config.toml
tie_embeddings = true
parallel_block = false
init = "normal"
MLP neurons of a small language model. Each row is named by its layer, matrix (up: input weights) and neuron, and shows model dimensions 0-191. Each number is 500 + 50 x the weight over its row's rms, rounded and kept within 0 to 999. Numbers have three digits each.
Before each neuron's rows, "fires on" lists the tokens most often at its 100 highest values on Wikipedia text that the model never trained on.

fires on: "ad", "g", "it", "id", "h", "w"
L2.up315:478491556514545560527462577542455583510588516418438603519481537445492494536518496492459570504428481493529472477501449450559565485595538417571535399456529558486464595527521570479460489500531480507426499455587518553450522538529575468460590489492468470545587495512496568485465458533482548555494487514534464462483498488581429469408513476529472562486547464469588403529596486516395510425463445446534481500463557476461575535507418515512547393432525596398535492470467523447562508521432513484429500571474484507505524508516602522562454425499475360543516504373398481509454441518432504554

fires on: "s", " as", " in", "ed", "2", "ing"
L2.up129:547528436487475495490548543572474501566486442605447505431491445480507425466534498440431523473450560527549497434517428487398400470475501421456587406444533478484474451481509473482484514433443565509511476506474494558543526482443535566574625597528531476563559624549408533500471463486507472513553520567546520505558538412582433498434441483445482569533425477608555539410553440483457603584501434479505501447538482544497580442440478463519498474423481474534463479431489406573499525479531460571522531640460523496493555574527474462519425518498559477540515555487582548484480480537476458455

fires on: " in", " ex", "in", "s"
L6.up153:546504389493560450557517432586526547397526496570542485534424455575447398483530558454525568547527528521393549446454427432520467427428513454529533523476422465442485437456513461483458554506403579409537477491513466523482464462448509576471555453403487567573540371465479562583515540530502513525450475514518591484518582494535545512481493487634524506465462524482505498543502578522474444426572434452435484482545449507488603552562530433432553517502428447488519362546534468396502538513543523498504432497437510431534545509492531513533504450521489559457489492532513449540498496592423537491

fires on: " ", "mouth", ";"
L12.up647:462607569461462411563525467499436511520602533487442524478510498481500517578475487547582409526492528460556493450481507564484558574458551447404492553457485438485440457525461552495536539603551539475468536441531513541547500489522483508563482509436492474519474472563615465457529562524531502502482547484508588531472437557542489482470539505499457429430543503517488496484449554534500563522393499470469527569499506575426621434518453455506430551578477433537459518482680436382487469505457423522569439502500392479445476545490582507423567396514448533484457532450518498498507632416503478500

fires on: "s", "\"", "]", "$", "Z", "en"
L2.up481:524420545450471548482547466448449511674522479525610471446562557478572509508521516525437518600493436421461566556511574484566532512410512509387467520565510567470482476504492540506490476564566458427468540609574524516443522490445524476452510469432502443431534445568470531571505476503509429430606484469408489584512545457487515436499489602462447379512559519459575581464481520486500379528511560547494390469495572463385529515528520510461466466519481487620510552478448414496440514551488547497522505543499494395468529481500436503554457546578543576515482531500487498492482479514490493507

fires on: "s", "al", "ion", "ed", "ions", "t"
L3.up502:435418418493536463484476511506514517578486511510454494500439561481481492499475573526558516401502496549517513468471489371477610424525487538495515456478546569629433498483496515495552434514391509477494536514591544464477551570478583513546469617488462401477487526554555572501461550469463440529499459505473522517593367381450424539523459415467452609516390524553501420548466501470476510496470490462546572563427515504514479437644524558421536477491465583513467522462414521503504474547535531438495504596435482512561486566419562470523583538565544502477533537464454538517494503483482486515

fires on: "s", "st", "th", "w"
L6.up607:479567410527480518480560515548518535550461571550478514560448490477515460528505516389518438557514504531442562437436464564456504523506538538562456510521545405552494489474500490487546429507436553437378448450589469555493467576441528518463533481503516441450604583479492577595399495529523492497508534511482431418515544534569522460371562543500505519595463517451496388443510578557458464478580595483449551546543441528438514441514475534452533460440505482509379501421486566450539495464480514574596495473480547421506504508518600431457529564510456401463417442514422541452491493446473522487

fires on: "0", " (", "-"
L11.up305:421481517459542573512514474540553480517495539480447457574551431543546553367512495491495573581441437543493475561421521475441557480403447483543524509514560519437468545507434486462446549457561431534544545581510517521468492490536434489503558486512571502504546483474477492469533478470567475479602489494480417581423473474545480535465515395512497488541581529475564557421498549518584522442562484480617531458504460500510538466460390489550453565452505434449481517638500467536497502590571575510463571428491427489467463680495494437477497416541506479537463546441472511441448389522441470561

fires on: "8", " of", "9", " various", " Japanese", "n"
L11.up413:430554531517467442509439513451580531477440501534562475487483550482465481537536437573468416480507503544487544554532555485468555476487548538433507504460533501448434540487546515521494438482469428516564437434469541499521451527511461598393530497534519435472495654529478534462431565514577547513488417580519600511489637586475436564497476496493483451508517482468544507542421441554619571575535426491508576541409491477499502567480566420538483466479487423567503552477559519480441545503439481498456486495445480428490493437443455583388549428534580449517432566437463510637496457533435494462

fires on: "ed", "ing", " with", "al", "s", "le"
L3.up242:524564582507493400501482447518523527494461482560450508515502399574527574431496533448448496559534460557481493536461456407486595511406473479512495523512506547450554483556494548533432470463519486496551524438539501478516427507456489538461489518482391454510474462562585622488500456407487540453496550601556554405464478516519502512556345521371498556534541418518542457451467552460439524468547507545538540512525573489482491430471537496476546536540427565527488458375469402540522520442559509499548440474381513508604514591481563442524536529461520405584604561527480496482467483444476505521

fires on: "s", "r", "c"
L2.up584:523461490511454553493463496454535422511535510510506417517454539559518494546427562485531431557609417428527557522465443490527443465524508558396514538515476434523533457535505554491592490489439488555480542545455569492498437433442462501567465547502588464503559468535582542547496487524535440546560528371494497540468530504456458446495485536538459417422522482470455487431531558451547443434474513547540480488488500397493461378332476559456562490581508550530586447507533509509523481528436548484504460531485496380457569496526616428461517566451599608516532460460567531556409452504461533444

fires on: " the", "r", "d", " main", "l", " by"
L2.up34:538465413490495477508481459488460501518496525431580610543535490467503456525512461561618501499470493506536639530494433483496479502457534441462526537406540531459478501486505409546520532395532463506397486460575521561490509478431395509517523480486567530418483589410500551614503512564507418524504512534588428396508553489496495496550540555401471456388470505501570479537541498536550497477430458404477494379517485551482462466526560483519505549535504460517587500575526515515481476532489504489525481455497573542425464591441619517402517464500593531524503598444480521538531558581417425529

fires on: " that", " which", " with", " where", "s", "1"
L8.up293:462513597485453522541469476438513423523513549511552427576598498462539568448584495479485392481483491564554581502483417535426485560561611483445505512508502542447469425482423500537527572488494496530509535467535476544477466466391511592471494547562554508435436476521490539548430398485510464481444439559425381449489599470525442487526511464458556470542607406567537523466423502498493460482570424502548474496373504547431580537531446524510526483555538477527547418443514463474491464468434567485524482441510437532547549475539507469529552542525473408555508624529478534546460575440493565565

fires on: "th", "st", " first", "rd", " second", " /"
L5.up460:472493554544548479436490461466525583504468443456429515505496455575507584494541526491515529491572534487394581375469414538451522402462625460498537455467519548435399593506528519481474549471535470514443500478429573476464445402596461592517535555450513541499442475471575565541476459442501539525487395487478495493562478477443489507420480580507497510499545465521429504498502561543488572512616398481518509545590498518593560483547453458488544467562533458511532516468363494532513596501512504402432526499517551526492521597499427502472441475463454470435470437471525545410544524453537408526

fires on: "-", ".", " of", "s"
L5.up27:500498471552453561496501506575420556539468490546489560442498575524483398467475467457554480480534534506467563529530486441477414474484509451568471549500415497548518542632495454508518556579436416451564565518455442454531504594418471483594455523388592508530479520494538547495560493543590409548505513366414539566507502512444462487437474444493482533456540610477499524501488474454451525505468520492572523529512598546514521462461479492514536385470400461506458473484517482552490550558468518554556444511546481477559642420539531581468499483438584455480476563521545505586455474623458527552

fires on: " his", " her", "s", " its", " at", " the"
L7.up407:479480482516515538477437580464547464461408545567565535585608493493570425505546570532517457524594447538461556549500546479426531570426470429510523522433464462522477406506458497427427611622448442475502480523501555458453459525477452507582559556526485558559435419458511456535540457432497601553446529496435361567533478592450443548502521493482485521530514535448433499542488424461494501356535537506506423474508519503458503535480462559435520507493550537467451586465540458434529574452555494564464514550576539555394509475526483542504489479534585478444489465475448559511539450453553467570

fires on: " |", ";", ":"
L8.up652:468483449462471553577458498492457478473437480449443495465480430408501493547525499495472480445452515522582531603446421535529499609524550472484556641536492422454501508440582529467491483498538515469556424477615477522423457505505434540478536515493520581471476485495474519396480425504483462551508592399493532512491575538475448565531495567540452450451581540479546441493411498515501522466537581459523496539446452484565487537533516517556553419542477569444379549480379479517512538529543553383516486465439496513490476528476528542542543440487681485496559466458504554532450630454444491462

fires on: "1", "-", "0", " (", "6"
L8.up578:403464443486490454497562512485470464507478492510558474475513407463479530496454573539492396517541503633429592500503608461603574511452500444511502531482443453493540533430512467502511475519512493552487537471470565561519595444533498381525541503436468520484588612525568576496489464527466513506500518580496503596446488452577486497488641476480504543447533505473441516653513449524496390489450466441583490472446534435484513480525447511478360524575477556520435480528606466515518402417481450478500515550471520489519485405536501439511475502522487454519448538522374547533528512419469455500

fires on: " |", "2", "4"
L8.up265:490461461432523521473491556489420603513455467540437471490425444484516481517555576481488587517526477424533468487503504528513478553385533500506508492491496591426540544497459474513471474417489514426463457455452462412434540324415485533520500484497610578459497515529453491517544555442522514505453492509506514541520634481535536595527485536530468407501546495524494487406571467561462396446513558407413511430567537443550465427422548476527551469472516512463550494554509560563619473625530477445515486542524471506499516597509548530561538577494520431470440468572463520530430580502579513531

fires on: " the", ":", " between", " on", " were", " of"
L7.up371:469508526544532436527470551482413554408425486531559531526482524489549571481530518511501522546516405522532504549435550469449490510466503500417480542427503588490483557496438484519374489609438571480469497508557438386478477528546484491481561535514538537524496456537480522543577450601471456557534587397590577473590539613483499494552492515486511515437525520507537492498484537442434466393508510526497482509468468534492517469459440539599450576451430510518458377467521462406494481407610435448506447538445480545426468497461550489564524445503535500416425541456573476544516579418501506623

fires on: " ", " |", " of", " C", "ic", "2"
L3.up713:492464497500598538432448471443487591452548487466450472428466493376433468463628430526508560416491529541537547539481411569565500446449586444468447594516448475528445473479481502460466466534441438474461474426505472488567587479509453454485490477603579512495589553456537531505572454412387545504490487557414471513528435563586577524508511504543511480490493458489447448499506519509555522480490544479482524393436475526449467545497494535426504474581534522488541537492527465529468477453433538466467444517403538498466398515541594579508551554548557485547603572486497440596471553568567421494

fires on: "\n", " C", " |"
L2.up499:508481478465583478445491567541459503486580546438422477501506505544462533478477592494503524441523458458456503498474487537573585526411486515479509482559517446470513499434547536478487388560388405582478578459459479554510552418531467581495543454522525559559550474479430495476572423498515489571502473550464496490553629518468517474433569573540363524476582504597432517472462448454395450572545556392450518496506470489555551442468491448448426542573462526482493452432538392440568474501535481482493540497522584473530515575572559460539448508547554509490512549505479459579483500515631496430

fires on: " in", " |", " In", " a"
L11.up635:577416504460442508522510537589490522480388520573488558535477424416455506507507481437463491503486524494545516594520504576498403511445595505471623508430476518444504470445497489492413452615486477456506462497633432466534427507467570602426588475540559582447507476509493545536491467522518416534483492542466496474447546535425571583509416567574435501489482564539538466467532548496466534480463476463503538460453531440597524582469366433431517514434461561443476504488449559469575524467522495528506508555492499523512403478497605582552424441439541514558534446452481440518496554452482515520

fires on: " by", " to", " with", "9", " on", ":"
L6.up163:563459506521460580530477450537425529468491540432517534497509505459382479529564494489496445419562395476552522526543516482577470449474582479451434601546524593403540558527519502485409476445483504497499507505434503491565546490514506528563498482483513547564451481503534508437549469420508442546501417525577523401512505550492481504443402470456440457553403563487473462477581498417542482480509427467478519432481563501574510465506501617497430566529481500546414481519515579356521528499609454501473502565528409487363478459546542469552394468491603468468413511501513547517481586470555487516

fires on: ",", "),", "'"
L6.up13:481571454424402529613514518536502516511455544379537490504515378507462588456454528471476425518583444517471519489583418381516454527520492557507486526555527562488591466482564470443482520586510555554476496518581515584540527590445387468507502539506581453517494471588542521446504405423506517495457552532534481473521441558480550474416470466444458518499461503439563614482460551478527386424505501530464501524516565588395489539515622511515560451503466488500452490508521444488477473534437527507461475500507519471480555630455538513481534528428477496442464478415467599581451503449474541512

fires on: "d", "al", "ly", "s", "ary", "ed"
L2.up79:434519441572424402592471481533554546503550471519419514578428481475470481437399563489437483533479500549567408463513507472452576477518495504448551541513518480580560476542508506544492425434487600491511536526478492465421553473430556484478534548580410446532514513546488527520528527579510509491426449647498491423507461435585429551489405453464489552482540516565562440526473547458503597437467486497554488592404526461558523496521452503445560437464538607413508480484534570489528539339553553460497435577466424572532532520496483478499440481464479504560532530475503513514492435554422524531

fires on: " was", "h", " were", "c"
L11.up187:401462517480532490447439435408563544566452443417468536503381433447523431426542537445439443500535476494619559480461494514485436532431452517469506562412436395472546521522479531549529495523551554489459491623525535489544488509493424472602446581526462490552540415519507497469476486419517477571535551455507485484478479524472460438466571465450563494463451489459530434547589523592511542557542454448449526553463479522419524508483557500578496508439493455552620522572505506478605529568393473510600582500545516458516447537424515517537506548586484530476372557497527454505476509462546489525

fires on: " he", " she", " they", "2", " who", "5"
L6.up390:551530437443549495496436517456488498487566417436498544438507480515512562484535490535551611498441456466401494515439563490500497563599616441560467417483509467476511467551515473507405494456463515482425526466523522403489453431476454449421524470517501447588524606540478530533467542443450484471505596503529451469565544517524517489487528579428484494470519464506402578445545608494559522413535550455558405530590545482500608517522448518591508493479462589434526580518513521446549520507519498520501487533623442428471529544498512457541499532525458560429503431433414555611547597454524452534

fires on: ".", " Mc", " McC"
L8.up189:483517578456470529470516615515518571445493533414473519543491520467402509503507448553473445424456493560490453426537443505500506465473497490446541491571577552454518464447507485524559478504563514459476449478470457533446530410526498516564450468489480479386560592467507443465511424566505516500554517545517472450491498481503551508536527339439484535557488496511554575535461473549415443432491496477507516475537511571483495446479458506538442519463499485572478537470472563522538495440546315533522609463470571495547635575504527527603585562562510537432461532389443556562463496573613431497

fires on: "s", "r", "na", "un", "ir"
L8.up391:403454497506506434530500508528433411475531487600510493542511536523479549583426470486542560471528472397520576569451472501552526529515502484482474595501417478489491557515510518619524519524444494522456471549453638528403365509518601547509516519482477420497476452480434617571511544441483483535488565546470450490447490474474447515520567504495553543413595511566468489502487547489531517466529542506578489431442555469568453471421385486535484477432488398444400478516500405555592517558385498457546525503410486458561521524497554510539444537534443458506553460450547497617512492532470508498

fires on: "'", " of", " from"
L5.up172:539531447533445547506540510540602433470493418471539531447470416510428534396517408568490525526513482581468521550534520452517545438481545479510425503542438504423514489537541484465430526507503460545584404464482455539602464583505530436383492492493514470532572610459524592479614412439541573506561500602542550483473484473450507511588510453507599493521459482458499471502463507504477521443429425523572556520469555498444414635495524490442499469532493552537526565432531581465511474507505536600477497522367556493518464542474492610489540420490464486544487431412501472562491541540500479547

fires on: "-", "–", ",", " (", "(", "1"
L8.up675:537472398505455387471470496515539527457516467536420471400516438489504496485470416375531519509511505501447493605572547459525561433507464495543538563447425477390514472402514578451542447530535493530483603577567514480518505505453571573444482604518517451441504446499428473529430436562524539554528540509464539579509490588503481546506432462537564529455502588501571588433428486456463494475451495570501508452528531522513499575557542388425435472447539500440449566536577478550507523558501480480536532541529638411514449500528446558547505426440520446482556454440504523513544559447569490512

fires on: "ed", "d", " un", "sur", "li"
L3.up244:485459404527540643500453533572524526502569498538458509445436482452444481443514537532571543508440511438457486449478499483403480534478333510534498525536498478524622510584463424596568478594496512491440471515497385507517453569502516437465509517530496501474455546439524524456563480528496543546454519520550507574469506517638460550472425562422457541464516492509343485472518420533469481471478516468545535560500459581508662504505522442477498469442481516466500515572358538503476546534544439467464519548517549434548443412541490477513514558491451497466603581505458528467488498480537504498

fires on: " ", "ru", " |"
L6.up389:581613519583442484581494482444471523485560547475516506483435507474480493554539433422568564385547464497522531512513476495633488523480545400481498552447490498421548485502588454456505553532495418530445512486549626500558410421446470414489536477443525466557458518491524468465498561508412518465574534557469562489421457560558471507493492481470505472545500513430497500591464500530484471470452581396490463560489399512389548455435554413483486475560494500450482538508531497523554529460486463496545487530490461392563450564440533553397500461611504462464538459514512594630436440488493483506

fires on: " ", "\n"
L7.up481:468422455429539424533494476587554488469608419535531557446576479430368508449502506493491480489528460469609465483485459594528456513505428494497591537445467534424488537597438474539576509508481485466529455409451482504502506535485474511539536428509518525521451455518444481452436559464513449576540555538480437407593524482477533566470462422521505555497584562555567481565391513481495461477547506562392543445501390469499371460520604580464483576547547527563446612451511442515412516455480525454496493574581513503424519450538491496560529508495542506528483448546509507508488496582473510555

fires on: " to", "s", "ed", "I", "1", " later"
L5.up518:466485469442572517464504537498507448388484478569485445497533466511581532476552519548542423452440543544525409512511404457660490480507476517525535449503466521554448528513526530417427536479498495489469532501476504495480562471469488590533472518479494499496473502473550509441556384485459490393475545423449465387531552500554434549550489456491531448561491496517531520440505538423543548453493430565570502500527469526537525475469507545329557536514555535598486453581461470460387497461518520525543423471451519567482616436586586365497488473411512494522495545454487606547553496530447555565

fires on: "d", "l", "b", " b", "bl"
L11.up522:540437456503544553571432558486506531540443507422433435513556499469471473550543400585470493478388483505511473461501599498486472534545490467453483533485612514427493523545543502495566552542348514539470505544452556570469511533491419496480508508433462470546443546535450502546581517586518532512515640570480473580485521563564503342511513508539471561409556578477542587410559608521491412523500531459467541517592567501549434446476542551493455537422475534474465586424435489448516535470509524382485559482522514468410455495502506438487509486501477535452491471534577475441540506457498480517

fires on: " ", " B", " First"
L8.up320:537513520488514460544449424469454596490450480481497546499514480460474587505600577433433467458521512552543438527493483488562529517521525475406463553387511611442510477445542513418467549538489453477527476451563512609513569443412450495485553493420392532525500480478499473456564506557480545556647477628504455544497494491416508488519437540555488571598549462474437469514477447597418555473478509422510548506525429523493472468498509478456390542579569463473570468558458502504498454490451502479520632481408457480534342511560523520500587522498447460531527418515462476510515500488508518533

fires on: "-", " ", "ab", "s"
L6.up489:492409411482511483468400410460511513525513545618382443446492580504502521541442577574515469522504485506444491524493369597595583502516509495520488607440512493481510486578397558627548586464521386503428523512516551570471418567443545511513418434448433495529507547458526404490533524515464531524516469461485543529430487468434512488480508471491458471461465570528497361507435509518524476468544491457513501548503508465576497496455421411534561517442508512513490557481625470497566412491483438555536498484512553423439569533512548421514489469568547507561418518492530546548484512482520500517

fires on: " ===", " ==", "===", "=="
L5.up250:536461537548512453438525422461519466479476366435506402486491474453551446508473525544466500537394512560569445545426616460573395437431429491545534563543527425525546523393438510481448516538525483495455490490523464540466505458543525482488561512474463436465590550464564561448563377502594489467508469545629517474417577491477570536409546556487554463432540470458556572406493461493488515490479516508548569575554517490471457559518495515520432572444505501482468524520435466496465426529561499476564435444582543499455579494529570508490530432513475474447382429475499564518471504555526487565

fires on: "s", "1", " season", " there", " match", " games"
L5.up538:456570464558554530566509589441493540505464493505510431565492547474502598446484472573589498513495521482457423479456492450486494518440497469475475493515505480442526447499548603488594457568436519597454592564506530496552536541473529553525548505570447415492523503499570540560504421475471544387467475446523473469449531476438441488481529470530576498475493454453535423499525420427555470530450464486586476502475494465448406461384434452515475452499427500562494455541333553515457526502447588610466460529454456429516515523463547414548582495555492465610616520535486548523528489540403438526

fires on: " |"
L6.up73:417395457551500553551491474507529473491600514574501544524389517450435510475560514517516458411504467471397547525452574501531492534487472548456533531499510573498474550525561470497440480486566470505452509373491467503522520510517418580533424533544521496523509486525445533465422451534398487553518530519432522540524479526433475561474532597544523437416580426512506469476424574480458486387558596416505572557536523566545518502490513444480548458553511543452337506489461487526519446528460562392387449622505452472558471483487454491528553447557573471512581477529406488514499515479480450426

fires on: "al", "ion", "in", "it", "op", "ant"
L2.up84:435645509501459506539478453426524541487500371496496442462582468569570520428606542435512480435519534504579476482394544501488463468480513468509590435542509539494486419482499604522498544454498461560505488594524504538603549511514553470473528575471489466529407452461476497552518538369498464539514494512553511554507410488469536564467481592565425523537505494472507500504635503469398416338520451454446494513505470467456565476543493444570519524541449432487480539470474437429542497536595513473495477543513464449501490505573584492448442487535530451495575602501473529521503425452536530453

fires on: " ", " (", "r", "2"
L11.up376:529495526504560534588506522488512451477477476476401500490501467507563397575524514529602554525508444613423542560464558481442540490516491475445420580398534542417465525562473399510435504551483544473462523531588487551465438498481451524525503540543525484501485493517433472524513539545498513467506559549442485634496432493614478437464470422454462576507454426479465569515502491541564524532589574500528448564574472416462630452568467515521520542577420387464429392502405490448428519446458464556516534523465521537510458563525504462452543507527478469584584492512488427576484476539445450518

fires on: "\n", " BBC"
L6.up402:456502490442476504581515516570512498505524517521533516444491498486448504508519592538545436559548508496602509549525477577404327520453501527452508481551467566423500485445516515522429492455508445520568436480465465440565607560530522501551501507536513509466545438499433470477500514515519529586460478396455505464544519402509526390413523458446474482388479511538415515586520473495481431497539498617476613415462459562541455496513505604413361445503523553454425579644551449516474537470522423475502497501523466521465441553545497527490443530514504503578485459520555552500546479500530419551

fires on: " ", " to", "1", " |", "7"
L8.up211:413474537494596535560476533442429537511496620543361420478463492508487462473461464485564538371519445503548472520508485523493580571490483510542384500525485522490506459504564517550502610533500439534433553525502480545534528436507491596497580452503505430538496542515518499456437474532561446474594481516489547487429471470546485508526545397507448603465513481480538537477563461508555538470466513449545565465435549548404489558569517438475462378586512568546437488477649571477474479521444442481604490486414481448426510483530524510498527550461482514449512450574447517543404524544472599465

fires on: "in", " in"
L7.up121:568498475443588491533476533505541469478427454487540530475430489554519403555503517493645541531614544446409485544575517538484447488412527487427527552482475534559490391508498547548452463468463521451480505469528471569580559483467533510404457495358506546602445504611413523564447505487461490498427418450486525524444547466542488473416512501562445519541569494574471489469514538525457477471461451449479549445529612427548522511502603501509454450375494503517558525504532523490486429464454547436575462512457560448518458464525543527587517581431536515529483416615452489490557491543455510504

fires on: "'", " its", "s"
L3.up414:486467511549619509519459474474515496447486451460400530443627489431570512501546508491382521447538519489518538472521512536472456442418493528499478410502502467464406502462447463529464523554463426464487415514512546413464469513542524549497580484522539544525451498580497537442559574436400530502435554621468377590550526539484569629514515567618408467412523500419482489462485449517568488380506419489641510470451443511573506531444483492507515539436528523457541471543517468499526530515501517486514522508510445514573623492512498505576524500533555444509532534474519412531546492457475554467

fires on: " to", " in", "–", "-", "/", "to"
L8.up176:470539583548402462448419503568525559469428554567437569501519445435465546463507460501534424481560511470577470554447560469491487498453510541478465529555461445435588526515474557434465486455389547410418578489493485485518569594429592554441539513532471600560492537473547521569425497450509583559506461418482506562479502498420517535475500549575526494569506536456439479503495529410404483384451510398495462463522564494505483631525551513472492542533466453403539499549460549499516449536555482472432493568475524453511462563529515510488501441521390540449535470503456576567600484484482579522

fires on: "L", "s", "il", " in", "vers", "al"
L8.up615:531508494543413468468494556534543506478426473541492535477509464458506454412520535498559548412444518478560488510558483468356412484506567569494520523448490499543464457459551498439510472466443522545433485505542461524615513593400514462422473484493475499541467543620519578550495456507571520503466476482487288519552481415414481582524458496577488532527473490470519495568497614507531458476521507418573523503519484520516545527538513471451531470519591463423431476448505514507525533411533570467488524435567373552557504383454565512545530464550437484512508508491500535520517529469508588630

fires on: "2", "d", "li", "al", "l", "1"
L7.up597:463443448540589508569551502504500540532524534458568391512480487402498582526453537532563463471471471447502488474557457466449459533564526418479460604377531454370530497532527455428454547557376523501508527492539495524502449497459391433459425469487562554519387542440540506559550502491498529553617514561561493559391459509564509552448523609452425489437454561545481507460495458513417505486481540510424571517482505478468498503495555520480495546469429496517502531551389556437574529562533513474472503440425448475537509456497494550525494543419521508530411591506515498523496623513466409475

fires on: "g", "it", "i", "d", "en"
L3.up728:494479505512484559589451588475454516469536521479487514555424491409518532550530469510398506545515502526515471515468487450454434469560495518436532356551552368454452524469448533534523476492528501494454526525624444525535456577515489476389503487574518485456439486462570499498444519458544516516494453551525440544390557501615489594464487475567489662420481516558586499429548451480486453470533454422429468602441475462510536522514505446586496471431544559553557478452501494539449527570457509551432526479485479477527451481520596519411511447481509512395547622410458531505505511456486484541

fires on: ".", "-", "8", "7", "4"
L8.up53:513486514502558513436476490542516500552436567450513511542522556467460543488473491476484545435518499534486447417514453494495415465408535543509447556585456510475545360592474540507554505521542523518546493495501516468470511379506424566501486502415550435495500580461567539478491556453494525524523491441563551387476424589413469463523518567507508578462558438473555501428426487473355507465479512523439482523567541488517479537466614570471557510504496540444526475477554511522521493506481469388535439483442484477508635409556544602620584536519447466367516466453543514490494519596545505442

fires on: ",", ".", ";", ":"
L3.up25:517541557450385482575491530476443522540454492516475523491518428423482528497513494555518442517427509486483465604472416508537494462472494536511602584465457439406491534357522462435526499507476551494472340550598548483468459464478491560450528534521494528458489511480498551502561504586578447562527599486391500473535489500494442561515581559488447430514601499478537405439456436563434372501448530472538514522425491439528473622477528447557491518496537524440529521508509457544397578505533504482541457449481496517595458499476551503535478477510558454523508483452574597526516442428578576485

fires on: ".", ",", "4", "2", "3"
L8.up2:505485557435549422509425535485496384430449509419509464536587530439446510433418430592487463486553444494507530479447482490566521435530413525520480535416590599568520500487493566482494603470540464568466468490511534540429507454477530521487471531533556502497514435460562541556484520544523582595502446481488437451432536517505609550500594457466514566467466524552429524487519489484401454482491472565577567530414522553533439452425443423459474422560490513523447428461460535579508533482514436525540502463510492489655572560444514485531495572555558446478534412539563596499493436523442499471

fires on: "s", "th", "st", " record", "y", " p"
L8.up430:538387443476502451512592516516505493506502436401456530567490456554536471547543452484483470539514524570430517528466423463493560554485606503550541462570467492524550486512518533506452490493533492389535485483508540497529549618443555509524514462410533545472429450439592509531459564345497576535502425457373500528494536546484453529433472522529474472591470558482481439437564609590545459455586554523492577491545504538576432371550543504403509483457512515442429526492520504547546548470485412529574530500506523517480461577448461540511519483580418500528455451463570439467423497435527460481

fires on: "1"
L6.up357:512495500500416513566622614567376591539519485543534508500501491606530525557455485556540443582427507536469569581489507520435550447430592459530475444586516533511454443491472523415474470531574487530444535496479543509540426564491470437476546519524533463522523572469515471488428551442437513523512454568454572534506510527419572558457558471472460498445454493471511423554475488404523502522489393481562504434502560428506521522511525469524458452444559539450528470526545461456475496422410488459449597499454501379476437529535501466485490436582617506436450458584473552532572461540438416449

fires on: "-", "N", " (", "harm"
L12.up396:452498430553470560511438640500474516516539492685461551520490404491519410476670562514530508534489538593415449527557513438550506485378446505521454533465444478475553500511433603496442462499372450517414538511522482516575531579506493502461545467599493545495415475471441493462493546499468517501515512508523526472470437538477551503524494524475588564521501499500493522414395432463453449474557527482506471414510498581433454527463559520500473464495440481522488481536523546498521576484488468530581447498516548421425546522524502460498417481473461464489574462467467517599544554594400498475

fires on: "g", "c", "er", "fer", "or", "en"
L5.up207:511471525570451561574559541596463478578494434426470448485577448412515490424529534516491491546438472635525486562523505526597505468561436526435545397430561466512519428503513491571520617534552490550485481530510455474560513540516499538544502524563531525460488448542448534555523476480434483549510466457541501489493508520458502575479573463499536468450515468528402444551553635537471471537414470442505500589545480398556526439494505453541422521450416403494545465447475481536487467561456491548514495488528444397447445511532501485430530444611508432465580608539409478489532504408457430438